{
  "num_hidden_layers": 13,
  "hidden_size": 256,
  "num_attention_heads": 8,
  "num_key_value_heads": 8,
  "head_dim": 32,
  "intermediate_size": 1024,
  "vocab_size": 8192,
  "hidden_act": "gelu",
  "norm": "layernorm",
  "norm_place": "pre",
  "norm_eps": 1e-05,
  "positions": "learned",
  "qk_norm": false,
  "attn_scale": 0.177,
  "bias": "all",
  "tie_word_embeddings": true,
  "parallel_block": false,
  "init": "normal",
  "init_std_qkv": 0.0142,
  "init_std_o": 0.00279,
  "init_std_up": 0.0142,
  "init_std_down": 0.00279,
  "optimizer": "adamw",
  "learning_rate": 0.00108,
  "lr_mult_qkv": 0.7,
  "beta1": 0.9,
  "beta2": 0.95,
  "lr_head": 0.00777,
  "max_grad_norm": 1.0,
  "warmup_steps": 387,
  "schedule": "wsd",
  "decay_fraction": 0.287,
  "decay_shape": "linear",
  "final_lr_fraction": 0.1,
  "batch_tokens": 32768,
  "max_seq_len": 1024,
  "doc_mask": false,
  "train_tokens": 292900000,
  "max_steps": 8939,
  "dataset": "wikipedia_en"
}
MLP neurons of a small language model. Each row is named by its layer, matrix (up: input weights; down: output weights) and neuron, and shows model dimensions 0-127. Each number is 128 + 24 x the weight over its row's rms, rounded and kept within 0 to 255.
Before each neuron's rows, "fires before" lists the tokens most often just after its 100 highest values on Wikipedia text that the model never trained on.

fires before: "\n"
L2.up716 [226 121 164 148 149 124 117  94 156  76 129  95 122 127 136 132 108 115 120 143 126 149 106 123 159 175 119 159 154 106 123 165 182 146  82 152 124 151 118  75 134 165 149 187 118 152 156 144 109 125 107 143 135 137 170 136 127 127 151 130 134 126 132 102 122 133 122 124 160 102 143 178 128 117 120 101  81 144 126 139 106  93 140 148 122 117 130 138 110 110 130  75  75 119  91 133  89 135 109 148 133 134 144  88 162 109 123 155 139 138 108 142 139 167 198 149 150 149 144 102 130 123 129 109 105 131 125 117]
L2.down716 [118 172 119 134 133 111 104 177 121 100 137 120 111 170 119 130 112 152 116 118 160 104 140 150 149 106 144 149 130 150 156  90 125  75 175 154 141 117  95 146 185 107 131  96 137 153 128 181 149 125 138 114 130 133  97 131 111  90 124 143 129 127 151 122 143 125 147 105 102 151  98 112 136 130 157 120 106  88 152 128 114 137 124 124 148 156 128 139 150 130 134 106 111 140 148  94 142 119 142 130 157 154 110 141 135 170 171 114 143 107 153 155 177 101 156 126 124 156 119 135 128 121 132 168 142 144 144 111]

fires before: "|", "|---|", "\n", " |", "|---|---|---|"
L10.up238 [126 128 136 104  87 133 161 176 157 102 126 146 160 124 127 118 145 104 173 128 133 148 106 106 130 142 116 114  93 119  74  96 149 120 138 163 145 134  46  96 136 173 131 120 120 148 118 125  70 137 144 122 110 134 140 111  87 139 161 127 103 155 120 148 166 106 130 176  99 106 144 106 119 134 114 113 127 124 146 120 112 113 145 106 150 151 133 132  74 142 118 119 138 141 169 124 156 108 102 113 131 169 163 111 113 121 101 106 121 131  92 135 140 100 159  89 130 110 122 157 109 115 178 113 138 108  99 137]
L10.down238 [121 125 133 120 114 171 168 129 111 113 111 143 138 111 155 121  98 128 131 112 126 147 140 111 160 113 121 135 120 128  87 132 123 118 147 135 158 102  93  98 124 109 100 142 127  82 135 164 118 159 144 130 147 195  69 122 105 184 162 112 135 118 110 139 173 117 131 149  54 137 104  95 161 121 147 132 124 134 147 112 119 116 117 142 108 150 124 129 121 118 138 125 102 134 169 100 120 125 165 139 128  95 105 114 121 126 120 159 112  83 131 102  98  92 150 119 135 104 106 167 129 104 157 106 108  82 155 163]

fires before: "8", "9", "7", "1", "6"
L10.up116 [ 93 168 120 128 133 121 103 140 130 175 123 128 122 133 138 131 105 139 117 131 144 110 116 147 124 129 132  86  89 121 148 117 145 132 160  88 214 142 101 122 139 118 102 131 128 162 149 186 142 119 151 132 107 110 191 139 101 168 113 166  81 125 135 132 158 159 139 110 147 157 118 145 156 181 133 128 154 123 144 140 127 117 114  91 130 126 123 153 156 131 132 153 128 105 152 162 125 132 114 153 103  96 146 153  87 105  90 133 141 126 173 110 152 178 126 126  81 118 138 106  91 112 171 137  83 141 142 119]
L10.down116 [ 96 117 122 104 147 122  96 120 114 104  92 149 111 104 116 129 162 146 175 144 140 115 104 117 149 106 140 130 141 101 113 144 104 112 132 127 108  99 135 135 176 105 123 158 172 143 108 130 122 132 100 149 102 119 132 143 115 109 115 115 139 166 136 149 132 146  72 132  88 144 124  88 123 160 117 140  94 140 115 113 122 130 127 141 112 144 156 153 106 143 126 128  83 130 112 148 132 129  95 147  47 108 158 119 121 169 106 190 150 108 113 134  95 113 113 147 144 159 136 119 128 143 120 122 149 180 101 127]

fires before: "\n", " the", "|", "-", " a"
L9.up166 [138 128 103 142 127 119 109 127 138 158 129 124 133 136 117 129 140 126 114 122 160 130 110 103 143 141 141  70 173 153 156 130  91 150 120 139 142 145 105 119 149 116 114 132 137 124 108 108 119 132 145 171 127 106 133 147 107  93 141 134  88 121 124 128 103 113 101 140 112 105 159  94 120 122 136 123 103 124 160 142 142 104 147 143 157 160 146 161  52 157 131 120 147 104 124 145 131 115 174 136 118 112 134 167  92  97 123 110 107 116 119  95 139 141  58 109 128 104 110 151 119  93 156 119 116 114 138 172]
L9.down166 [105 132  90  82 130 145 167 135 136  97 136 146 143 147 114 173 117 120  97 139 154 153 136 102 189  99  97 128 157 107  96  93 128 110 117 152  97  85 116 112 121 108 113  92 126  95  89 122 142 132 107 120 197 107  82 148 111 113 112 137 133 153 124 156 128 120 114 101 102 118 120 150 144 123 119 156 148 100 122 120  64 118 128 127 111 146  76 142 123 164 122  99 153 144 102 126 161 117 106 141 144 149 128 112 117 142 149 108 142 157 147 109 126 149 133 126 127 127 142  91 131 107 169 131 136 129 118 124]

fires before: "\n", "-", "s"
L10.up439 [131 118 161 132 138 133 115 137 147 136 126 108 102 157 120 129 152 138 139 136 125 122 178  92 135 121 140 136 174 142 154  96 118 113 124 116 101 120 149 137 147 138  96 108 142 143 176 126 109  96 133 109 110 139 146 100  86 118 120 137  97 116 125 122 106  83 117 120 135 145 132 119 183 156 186 134 182  91 142 139 101 119 146 101 122 139 126 104 117 108  91  77 118 130 111 131 139 110 119  94 127 143 124 124 101 167 112 163 111 107 130 116 127 152 142 151 127 156  90  46 121  94  95 113 126 140  92 156]
L10.down439 [ 78 130 107 130 128 119 129 138 135 133 124 133 128 124 134 137 116 101 164 152 136 132 100 135 139 109 118 126 151  84 119 134 148 133 140 107 136 112 146 115  95  88 159 157 119 173 129 110 161 147 104 131  65  99 103 129 147 147 120 109 110  90  83 122 138 151 142 125 103 158 139  93  52 170 123  76  98 102 140 123 192 150 138 172 135 117 154 125  93 156 190 148 118 109 133 120 149 126  90 148 122 161 178 114 151  56 158 146 145 135  99  98 110 106 127  81 155 156 115 179 118 142 137 109 154 101 120 126]

fires before: "6", "5", "7", "4", "8"
L9.up46 [ 98 147 181 122  97  86 101 176 136 116 155 200 118 150 158 149 123 137  72  91 144 133 144 101 116 136 113  92  95 128 132 132 148 126 116 111 138 141 101 165 116 123  99 126 116 159 123 133  93 100 140 146  89 101 145 158 123 119 135 122  95 140 130 118 160 129 111 142  96 166 109 163 151 117 114 151 143 141 141 155 123 151 111  77  87 149  93 139  96 144 165 106 157 158 171 160 138 127 105 137 119 159 124 168 133 126 124  71 125 117 166 135 127 107 135  91 116 177 108 115  86 116 137 124 182 151 165 122]
L9.down46 [131 127 125 152 179 161 114 127 112  98 168 158 157 137 125 172 123 135 122 169  88 114 111 142 123 130  83 108  79 137 133 159 122 112 128 145 116 130 135  93 138  97 117 131 150 112 134 126 117 123 138 135 142  98 130 200 144 120 116 126 126 162 144 147 129 131 144 118 119 164 127 140  93 105 120 119 143  95 146 107 139 113 105 118 110 167 168 144 104 139 157 101 109 123 120 126 109 143  94 119 117 111 145 123 109 132 134 154 126 100 156 124 107 112 104  96 139 134 132 147 139 154 148 124 148 164 136 170]

fires before: "0", "9", " an", " |", "4", ";"
L9.up577 [129  98 105 117 132 140 102 153 160  79 127 138 153 146 152 100 140  87 114 118 143 118 147 117 159 142 132 116 192 120  95 114 100 129 113 135 141 117  98 116 139 108 118 131 125  84 111  96 132 125 129 151  93 111 114 127 157  55 124 169 124 110 111 132 135 128 131 131 100 129 118  82 116  98 121 113 134 140 117  93 160 145 111 108 129 149 115 110 141 105 141 133 107 114  79 113 144  77 118 150 135 106 109  85 127 147 116 110 124 153 127 144 157 134 176 149 145 149 150 204 116 126 119 156 134 157 142 117]
L9.down577 [145 164 102 137 117 161 164  92 129 149 123 135 136 119 126 163 116 128 111 143 170 141 132 154 106  95 121  87 120 132 157 144 141 123 140 128 143 172 144 132 130 145 119  99 149 146 115 127 128 129 122 107 191 139 150 130 104 140 143 111 130 107 165 161 135 112 139 133 117 148 121 194 172 147 135 131 116  96 145 127 102 115 126 129 121 149 136 125 153 161 120 109 139 140 147 156 134 165 132  94 122 145 129 133  97 137 101 143  84 114 154 101 129  93 166 133 145 117 110  76 137 130 138 119 146  77 115 135]

fires before: "5", "4", "6", "7", "2", "1"
L10.up246 [ 79 132 134 122 143 138 107 144 131 135 150 171 130 135 146 120 138  82 113 115 123 135 168 118 106 149 158 134 112  98 139 134 164 112 130 110 147 128 129 128 158 131 138 143 128 158 126 122 107 102 157 131 126 116 141 147 141 123 119 107 128 135 162  97 167 127 107 137 104 130 125 124 134 179 167 135  96 135 139 202 138 160 112 121 114 137 109 196  89  93 115 109 165 114 104 158 163  89 101 159 141 141 174 180 131 109 152  97  82 136 171  98 144 154 158 129  76 131 105 116  90 146 118 117 141 112 154 117]
L10.down246 [110 143 159 105 155 113  99 132 146 114 124 121 147 117 139 159 132 100 121 138 131 139 158 108 143 136 117 134 127 146 118 129 128 144 128 122 182 104 117 127 149 130  99 135 107 119 124 146 109 121 161 116 129 142 154 150 122 142 125 154 122 157 131 140 138 139 115 125 111 121 112 164 180 130 147 120 124 151 112 145 107 154 140 144 127 172 151 164 102 107 131 131 141 127 135 112 125  99 127 115 143 101 182 143 111  63 131  63 105 153 132 148 136 113 176 116 128 155 117  95 134 119  99 129 132 165  80 123]

fires before: " |", "1", "0"
L3.up987 [168 132 147 149  86  95 131 118 175 131  98 135 124 118 140 152 114 141 163 102  85 160 137  96 165 157 144 154 196 129 137 151  99 138 145 133  97 157 140 155 109 125 118 122 137 140 114 113 135 153 110 122  57 147 113 116 109 157 165 133 148 126 105 147 166 132 132 130 102 138 146  77 140 120 114 116 109 102 154 113 128 110 181 145 121 115 131 134 110 118 156 115 187 103 151 147 183  98 123 122 120 116 123 122 163 139  91  89 137 134 150 114 136 116 152 128 138 152 110 132 127 143 153 126 163 123  77 131]
L3.down987 [147 134  96 132  98 161 123 136 101 121 170 162 130 116 144  65 141 115 125 134 167  94 107  99 128 157 122  99 145 117 150 129 134 124 156 164 158 158 117 125  79 114  94 101 115 122 121 164 110 109 127 161 119  71 124 155 177 144 144 129 164 116 125 145 112 138 129 139 133 105 125 154 133  77 143 168 175 126 113 133 100 152 110 137 151 142 135 113  84 129 119 161 115 175 147  98 103 183 144 139 117 139 149 125 106 153 194 159 138 121 101 131 115 131 135 170 149 139 141 133 132 162  91 119 166 132 159 139]

fires before: ".", ",", " in", " that"
L8.up580 [ 96 131 165 137 152 204 147 120 136  94 144  83 124 137 122 118 152 149 143 110 137 103 156 144 150 157 123 140 164 146 118  86 135  80 132 131 120 104  79 135 178 144  92 132  99 155  94 144  96 110 109 108 120 142 130  99  92  94 114 122 102 145 212 142 152 103 127 129  93 113 113 153 116 161 166 142 126 132 129 149 138 103 151 113 102 129 154 115  84 131  84 156 153 134 123 164 143 104 121  98 110 139 167 127 101 117 112 128 132  86  85  68 140 153 154 117 116 119  93 151  97 102 140 139 122 138 120 158]
L8.down580 [116 182 152 147 172  96 102 130 167 169 123 119 125 133 117  66 101 152 151 114 125 134 117 147 164 101 113 132  91  77 110 178 142 104 130 163 109 157 141 112 135  99 124 137 125 111 158 141  97 142 135 136 130 154 124 106 119 152 156 105 151 122 128 138 163 132 123 101 139  87 142 159 105 161 128 142 122 114 154 122 110 106 136 135 168  97 139 114 158 155 162 123 132 119 147 114 157 175 112  73 127 130 106 105 110 127 115 100 102 105 101 130  68 133 130 127 107 167  92 118 150 112 151 153 148 147 150 126]

fires before: "s", " that", " to", " "
L9.up687 [123 147  90 117 107 145 165 144 153 130 141 154 147 169 143 151 144 112 117 140  67 120 111 137 195 116  85 113 105 116 119 165 164 129  94 106  90  95 132 126 146 179 156 153  92 115 138 131 150 138 121 116 145 123 169 137 127  94 134 153 114 104 133 114 106  97 156 122 116  95 114 157 114 159 129 112 124 122 114 111 101 116 127 176  90 110 127 149 111 108 131 152 115 124 175 126 162 152 142 130 166 110 139  87  97 151 143  59 134  91 169 121 164 155 110 151 127 110  99 151 117 105 102 148 104 126 122 153]
L9.down687 [118 104 160 170 136 106  88 108 157 109 153 121 127  88 126 112 126 143 137  98 118 156 139  89 174  79 117 157 110 104 128 152 150 121 139 147 137 132 116 154 129 135 156 137 112 130 103 175  84  75 113 122 108 147 121  95 153 108  89 126 128 113 111  87 150 149 120 131 149 122 133 130 144 113  97 152 149 114 120 143 135 108 126 122 132 117 147 138 121 101 154 132 139 119 146  95 124 134 167 114 154 112  91 168 154 133 145  88 134 167 156 143  80 153 113 133 102 148 130  58 152 138 135 118 108 125 151  65]

fires before: "\n", "---|---|---|---|", "ity", " ", " to"
L2.up181 [190 110 111 126 148 112  87 100 165 132 103 171 148 123 114 126 109 123  96  88 127 120 113 109 139 113 131 112 122 170 137 188 147 141 145  77 158  96 132  86 142 121 113 148 118 137 116 118 100 125 139 134 138 151 122  98  91 101 143 129  93 126 174 162 164 148 144 129 157 100 124 108 141 152 164  80 123  99 119 144 126 152 160 170  81 168 137 165 105 105 123 133 112 118 132 133 128 145 128 141 139  99 133 136 104 137 126 122 149 115 109 113 129 169 110 131 104 144 110 123 130 113 114 140 100 121 120 133]
L2.down181 [113 157 123 114 125 112 164 147 156 123 147 152 153 131 129 141 134 126 136 166 129 126 166 140  90 140 142 102 136  88 113 133 120 106 128 178 106 150 126 142 109 144 146 125 160 129 111 122 145 120 114 147  70 110 107 108 145 138 125 155 152 129 104 103  98 106 104 156  93 167 186 121 109 111  76 137 104 149 142 133 121 118 120 126 151  88 120  72 115 166 143 146 151 146 111 122 138  95 133 101 112 136 141 119 147 134 140 161 117 144 122 156 144 122 143 114 119 120 122 146 115 134 144 136 128 170 155 116]

fires before: "|", "1", "\n", "2", "0", "3"
L7.up121 [127 122 135 139 171 110 132  92 140 117 156 129 105 155 126 116 127 129 149 132 134 122 118 127 148 119 144 167 150 110 118  98 112 108 136 125 146 118  98 107 132 149  92 170 145 167 115 129 123 118 152 149 120 118 111 101 141 141 149 105  57 117 141 104 161  88 117 189 107 136 153 110 176 145 149 160 141 131 122 180 112 108 125 121 114 116 123 132  99 152 147 126 145 122 134 137 145 153  89 162 136 154 116 136 101 182 118 138 109 157 103 134 137  98 112 111  80 115 152 162 111 155 132 122 145 131 156 146]
L7.down121 [151 152 133 135 141  77 106 130 125 142 153 132  99  81 112  90 115  93 131 144 101 127 123 104 153 118  59 132  79 187 162 124 150 106 122 153 145 138 128 123 116 114 151 137 151 142 142 150  92 121 152 157  72 137 154 153 137 172 128 171 103 114 131 134 130 122  87 138  98  79 125 121 122 150 120 130 133 153 120 149 128 110  89 117 115 120  95 144 111 144 152 131 144  97 117 158 133 112 112 152 136 153 145 153 147 155 122  78 126 111  68 152 114 131 152  92 168 158 143 132 157 151 138 135 171 120 128 157]

fires before: "\n"
L3.up893 [112 114  91 112 121 121 126 139 135 107  99 116 162 130 109 148 152 131 141  67 124 121 133 117 136 120 160 144 123 117 104  56  72 128  89 114 130 110 100 116 115 138 143 120 120 163 106 118 151 169 145 134 118 153 147  79 142 150 135 134 138 184 138  89  99 140  89 103 148  95 114 130 109 154 137 109 114 146 119 109 136 137 118 124 144 124 120 163 156 120 105  89 181 173 141 115 139  87 149 150  63 181 113 161 149 166  97 132  85  78 129  89 133 115 183 139 125 148 107 117 137 102 134 119 102 109 117 166]
L3.down893 [ 93 128 138 117 150 155 141 135 137 157 108 198  64  79 135  78 147 131  91 141  86 124 136 104 105 129 125 170 147 139 122 145 151 135 157 106 141 151 115 117 142 113 119 114 169 132 100 123 145 129 136 165 116 124  98 135 114 142 127 121  99 140 117  99 155  81 151 100 167 131 112 125 129 155  97 137 112 122 102 165 151 101 122 121 172 133 130 158  95 169 114 140 108  81 174 133 108 102 112 216 143 115 106 107 125  74 176 153 147 148 145 143 121 112 123 133  92 106 122 107 131 144 114  98 142 133 154 170]

fires before: "1", "2", "3", "O"
L10.up179 [106 165 139 120 148 140 134 148 129 135 144 124 140 116 168 135 105 105 137 155 134  41 160 110  82 107  78 108 150 154 125 136  84 141 152  76 101 148 122 115  99 161 161 142  76 110  95 143 135  99 133 125 138 151 106  93 101 121 156  86  96  91 126 139 130 128 133 105 117 137  82 131 153 150 147 160 153  92 124 171 101 142  94 160 132 109 130 147 134 163 120 125 131 108 132 127 144 114 136 128 147 151 135 172 127 141 160 103 145 141 162 117 116 133 107  76 120 125 129 180 107  83  93 114 125 145 105 119]
L10.down179 [101 115 149 110 151 133  90 111 120 108 123 125 132 137 103 117 139 106 149 112 144  91 153 129 112 104  88 110 171  88 159 159  79 110 141 131 111 146 121  95  91 135 164 141 151 109 124 147 147 138 109 111 102 134 125 121 111 100 124 121 147 152 138 108 104 157 162 127 149 129 112 102  85  89  93 148 132 127 131 135 106 147  97 111 126 153 154 131 116 161 130 147 131 127 115 139 139 125 172 165 118 205 132 148 133 138 145 130 140 133  88 102  78  91 172 151 119 118 128 109 146 110 107 111 109 128 146 110]

fires before: "s", "==", "\n", " are"
L7.up733 [126 130 169 151 146 139 137 130 127 135  92 133 106 140 122 121 179  95 186 119 128 109 144 123 131 122 148 134 103 108 146 130 103 154 116  97 106 124 110 144 118 144 135 127 144  87 152 124  90 148 147 120 124 128  96 129 123 144  92 123 144 147 108 167 159  86 116 134  92 125 155 123 140 113 156 137 150 104 102 156 135 130 138 114 135 163 140 126 127 157  89 136 144 142 120 147 126 102 157 117 150 117 168  86 127  76 152  94 167  70 149 107 128 156 158 169 159  96  92 173 112 123  99 123  86  74 153 140]
L7.down733 [113 171 155 137 176 115 124 127 122 107 156 106 121 122 110 120 119 140  90 138 153 144 133 100 151 124 100 112 121  83  78 221 141  90 132 136 110 143 173 156 101  70 125 214 174 125 136 130 110 114 107 109 127 123 122 131 124 107 110 164  88  95 116 120 146 124 154 183 150 128 130 145 116 102 132  75 112 128 146 114  82 116 116 157 127  93 117 147 133 106 131 139 131 150 159 108 134 123 114 128 105 171 143 106 182 120 124 140 111 107 102  89 109 106 139 132 157 175 104 124 150 144 121 126 112 121 166 138]

fires before: "\n", "==", "|", "In"
L7.up710 [122 120 123 104 145 120 121 157 135 166  98 103 135 133 139 109 119 123 123 128 149 157 161 100 110 137 131  97 170  89 115  94 141 152 127 137 109 158 136  84 127 170 138 190 121 127 159 127 116 167 119 118 113 129 164  97  96 127 135 116 118 120 123 126 125  60 123 151 117 103 112 130 141 151  96 160 110 135 154 145  91 106 141 111 124 115 148 113 102  92 128 106 160  65 171 161 126 109 141 108 133 161 144 124 137  88 118 113 101  80 123 120 139 150  91 143 155 106 171 125 119 148 148 150 125 145 171 105]
L7.down710 [161 121 121 136 120 152 120 129 157 110 145 115 108 130 132 146 120 134 132 143 150 138 158 111 103 134 113 110 107 144  99  96 114 114 132 143 111 146 116 131 135 181 101  94 101 166  93 130 160 161 146 130  98 124 116 115 120 145 141 152  78 122 113 149 149 133 143 120  91 204 128 135 131  95 112 143 117 158 148 160  67 130 135 137 123 115 123 138 148 135 109 124 129 151 136 183 144 137  97 116 139 124  85  99  88 149 104 115 106  83 122 134 112 120 109 116 115 132 165 107 143 103 122 108 188  72 120 143]

fires before: " |", ".", ",", ";", "s", " and"
L8.up663 [172 116 150 167 186 202 124  96 145 141 126 116  89 144 105 160 148 120 118 114 118 108 127 117 106 132 157 128 111 159 110 140 115 140 115 156 103 133  90 122 149 149 144 151 134 182 123 140 112 132  88  88 130 136 159  86 111 136 148 129 130 137 171 113 139 113 114 158 160 103 107 154 147 146 110 158 121 125 146 109 135 108 175 176  92 110 113 136 113 131  67 112 119 178 139 140 151 114 162 118 161 107 148 107 145 110 123 116 160 112  75 123 156 140 113 115 145 101 128 140 118 100 108 113  98 108 108 129]
L8.down663 [140  86 122 133 146 100 117 125 114 141 157 136 130 167 126 137 108 129 120 167 102 130  95 105 102 101 145 102 114 113 138  91 146 128 106 173 132 155 135 120 138 131 159 154 128 120 138 110 139 161 119 167 146 125  95 133 122 116 121 131 120 116  99 123 105 136 159 137 112  85 137 107 166 102 138  89 161 154 142  95 136 105 134 125 164 110 153 102 105  99 160 167 107  92 147  97 126 161 169 137 106  98 147 125 190 145 130 173 109 109 102 142  82 113 112 137 106  69 137 147 147  81 145 145 104 128 154 135]

fires before: "\n", "---|---|---|---|", " |", " to"
L3.up525 [137 103 139  81 147 159 121 135 142 112 140 100 164 111 120 161 159 134 143 107 104 121 105 155 124 120 109 141 109 113 130 107  61 150 105 118 155 125 134 108 106 134 132 143 126 153 147 130 116 164 115 179 141 139 139 114 114 145 117 147 119 144 121  63 161 181 122 129 168  92 156 143 121 173 139 100 123  94 148 124 100 142 115 130 175 123 117 158 159 120 153 147 142 158 166 114 134  81 120 129  68 174 113 150 151 112 123 109 146  93 122 121 128  95 101 123  91 148 160 103 118 153  91 133 123 100  94 160]
L3.down525 [115 105 128 144 132 121 134 117 131 145  85 155  94 126 132 118 107 116 100 115 127 135 124 119  90 129 107 158  86 139 143 146 136  94 175  94 139 161 143  90 157 159  90  88 178 105 119 108  96 102 112 138 101 109  94 125 130 134 129 130 135 136 153 150 118  63 121 167 104 163 140 109 175 141  92 139 149 138 121 121 136  81 113 150 140 123 139 131  82 156  81 161 129 118 153  98 140 124 110 150 131 121 134 113 107 112 124 143 135 153 144  99 110 147 128 105 161  87 138 126 135 122 122 110 166 121 116 125]

fires before: " |", "4", "0"
L3.up650 [131 118 164 139  82 107 169 148 164 148  84 139 127 147 139 169 141 192 103 128 138 153 142 127 154 118 154 122 194 121 115 155 103 155 146  91 108 108 127 113 141 124 116 115 105 131 104 114 116 113 153  98  94 161 106 109 156 166 143 127  84 127 109 128 144 133 123 119 105 152 205  90 163 138 155 164 114 115 121 116 106 158 140  92 128 112 101 142 140 131  99 116 150 140  93 141 117 128 140 165 146 111 119  95 140 147 111 121 105 145 162 112 155 114 116  87 144 148  98 136 116 170 168 155 134 146 122 146]
L3.down650 [108 100  96 102 142 131 114 153 126 134 144 125 143 144 133 114 116 118 114 106 171 156 163 130 106 161 146 124 163 128 179 135 121 169 106 139 140 135 162 137 126 101 106 131 118 159  60 154 142 110 107 146 100 135 130 161 128 116 173 119 157  84 169  95  93  79 141 144 128 123 113 141 103 136 105 150 174 134 153 136 133 183 109 134 140  96 113  98 140 160  96 118 114 192 112 108 122 186 123 110 113 148 115 109 114 151 158 166 161 137 109 131 140 128 116 130  87 119 171 144 131 149 146 126 123 141 157 134]

fires before: "8", "7", "9", "6"
L10.up292 [100 161 153 141 110 147  99 167 119 113 137 166 124 146 106 110 147  84 131 132 109 162 114 106 181 133 148 145 117 129 132  92 173 111 109 125 192 130 138 149 110 132 129 129 119 163 111 155  88 135 173 136 132 124  83 140 120 130 107 117 132 105 158 121 163 147  94 114  97 107 119 109 138 184 191 144 146 146 105 143 131 128 166 131 124 126 130 144 129 135 143 100  95 156 134 121 121 116 116 129 132 130 146 145 132 111 120  93 159 136 156 139 164 166 154 159  92 137 109  95  95 137 111 116 145 113 142 146]
L10.down292 [ 99  90 119 124 114 110 130 155 110 111 108  87 133 130 140 156 111 150 109 183 168 142 142 141 115 128 116 143 117 118 135 100 182 117 123  87 142 139  59 138 137 136 118 149 182  78 151 139 137 139 126 156 128 112 134 153 136 115 103 133 149  86 130 158 141 130 132 153  97 116 112 129 162 122 161 161  79 167 104 104 108 110 142 136  83 117 155 133 156 102 139 130 148 137 126 122 100 126 151 131 123  82 161 158 137 158 117 100 114  94 173 137 113 114 122 135 125 121 146 113 151 122 126 126 144 124  99 120]

fires before: "0", "9", " the", "7"
L10.up847 [142 131 108  91 115 139 120 133 124 153 108  94 117 120 101  94 103 105 153 130 153 152 123 105 164 106 139 122 144 142 133  96 126 138  97 138 157  74 136 116 149 125  99 130 152 119 129 140 140 132 139 129 109 147 114 122 123 101 153 140 117 134 151 152 124 152 113 139  50 113 147  87 138 151 119 140 153 116 105  99 137 149 122  96 143 100 120  91 161 118 159 124 137  95 125 111 101 126 130 139 135 112 137 130  77 101 126 151 138  97 133 138 150 144 137  92 142 138  89 145 132 121 150 181 107 158 125 155]
L10.down847 [ 92 114 121 136 137 133 126 135 150 135 143 139 161 139 134 156 109 124 122 134 123 155 112 134 107 175 113  90 126  99 127 123 124 120 123  94 105 166 145 103  69 177 156 104  85 163 158 131  93  87 118 157 149 100 167  91 120 153 110  88 112 135 101 141 151 147 125  92 180  96 102 139 151 156 118  95 110 142  97 117 107 128 144 121 132 117 131 155  87 126 115 119 126 133 132  91 167 113 174 139  99 146 154 155 174 141 170 101 140 143 120 131 107 136 125 175  95 145 184 107 119 138 101 132 163 104 136 116]

fires before: "1", "2", "0", "3", "4", "ho"
L10.up632 [145 128 110 127 137 150 152 101 122 159 134 113  89 125 138 152 133 112 132 111 128 104 163 130 141 165 128  97 117 140 153 143 123 139 117 110 133 135 140 134 108 108 122 102  80 112  83 116 115 121 141 121 118 144 116  88  98 122 145 124 120 139 139 141 174  94 130 128 127 164 110  89 139 177 142 152 129 110 157 165 103 188 125 132  84 126 130 127 104  86  97 145 139 134  97  99 117  99 119 172 163 115 158  95 150 143 156  86 115 166 127 128 180 118 183 147 117 170 134 156 101 112 114 124 133 142  78 111]
L10.down632 [103 123 157 132 159 128  96 133 125  91 148 136 134 147 106 135 144  70 103 126 134 151 135 141 161 174  95 124 133 129 163 119 105 118 130 128 131 118  98 127  73 151 158 146 159 116  92 132 106 137 131 118 114 117 104 133 119 108 124 159 127 110 128 129 143  87 124  88 123 151 178 154 119 146  89 118 105 131 144 147 111 142 150 149 155 176 147 165 125 100 145 106 193 101 133 109 131 107 163 171 123 124 159 171 137 124 144  84  97 143  65 153 126  96 154 130  83 143 118 108 127 128 111 124 120 154 176 147]

fires before: "\n", ".", " |", " in", ":", " of"
L9.up822 [105 183 172  82 149 156 129 117 121  94 151 155 178 136 170 150 116 125 129 117 128 111 134 126 193 127 103 115 132 120 133 135 147 157 167 110 128 118  95 118 148 161 119 119 136 159 111 108 114 136 118 138  91 124  95 113 108  63 109 160  93 175 110 115 143 113 173 117 100 107 120  83 121 121 137 132 145 153 158 119 125 119 132 117 149 145 177 209  91 126 103 132 126 123 139 134 106 145 124  99 124 142 183 107  86 112 140 106 126 128 131  85 141 133 156 138  82 103  94 122 133  96 136 164 113 124 140 158]
L9.down822 [106 105 140 131 146 149 151 113 144 158 111 129 138 144  92  95 135 130 107  81 101 175 148 132 143 102 120 128  99 105 106 189 110 117 152  95 138 144 128 136 119 136 149 118  82 144 119 130  99  94 111 129 156 142 143 120 156 163 139 140 152 110 157  74 131  74 112 143 113 129 110 131 137 138 139 134 105 160 124 114  87 134 158 142 155 142 143 111 155  90  90 105 113 145 109 153  95 153 147 152 128 164 101 148 125 100 119 101  94 146 142 135 149 127 136  79 152  75 181  94 131 126 139 110 112 125 134 139]

fires before: "\n"
L3.up509 [138 176 171 118 126 119 110 162 126 142 138  99 150 130 122 148 157 111 114  97 127 178  48 117 118  84 158 161 179 121 175 112  90 158 138 135 139  94 176 114 141 128 101 132 141 136 171 116 115 119 119 122 119 124 123 107 104 103 112 101 135 202 118 166 148 149 148 148 163 105 152 165 130 142 149  93 125 128 130 115 103 156 119 133 130 102 111 149 118 122 130 132  93 144 112 162 114 131 134 131  95 146 146 120 152 129 138 164  93  75 127 152 149 135 151 122 122 177 129  81 154  99 197 125 127  94 124 112]
L3.down509 [112  96 151 113 129 100 154 142 168 112 132 138  73 101 133 151  78 122 143 160 104 107 130 138 107 150 128 152  80 153  86 157 157 127 124 142 156 125 136  76 126 129 113  99 121 162 122 108 110 120 130 141  90  97  86 106 143 150 132 121 126 134 192 159 136 107 106  99  65 122 114  91 132  98  86 128 102  99 131 161 147 120 119 151 119 100 170 114 115 131 155  99 150 111 148  92  97 152 113 152 132 108 146 112  99 131 115 138 134 162 122 138 136 133 108 134 114 121 154 162 119 138 135 154 127 125 126 174]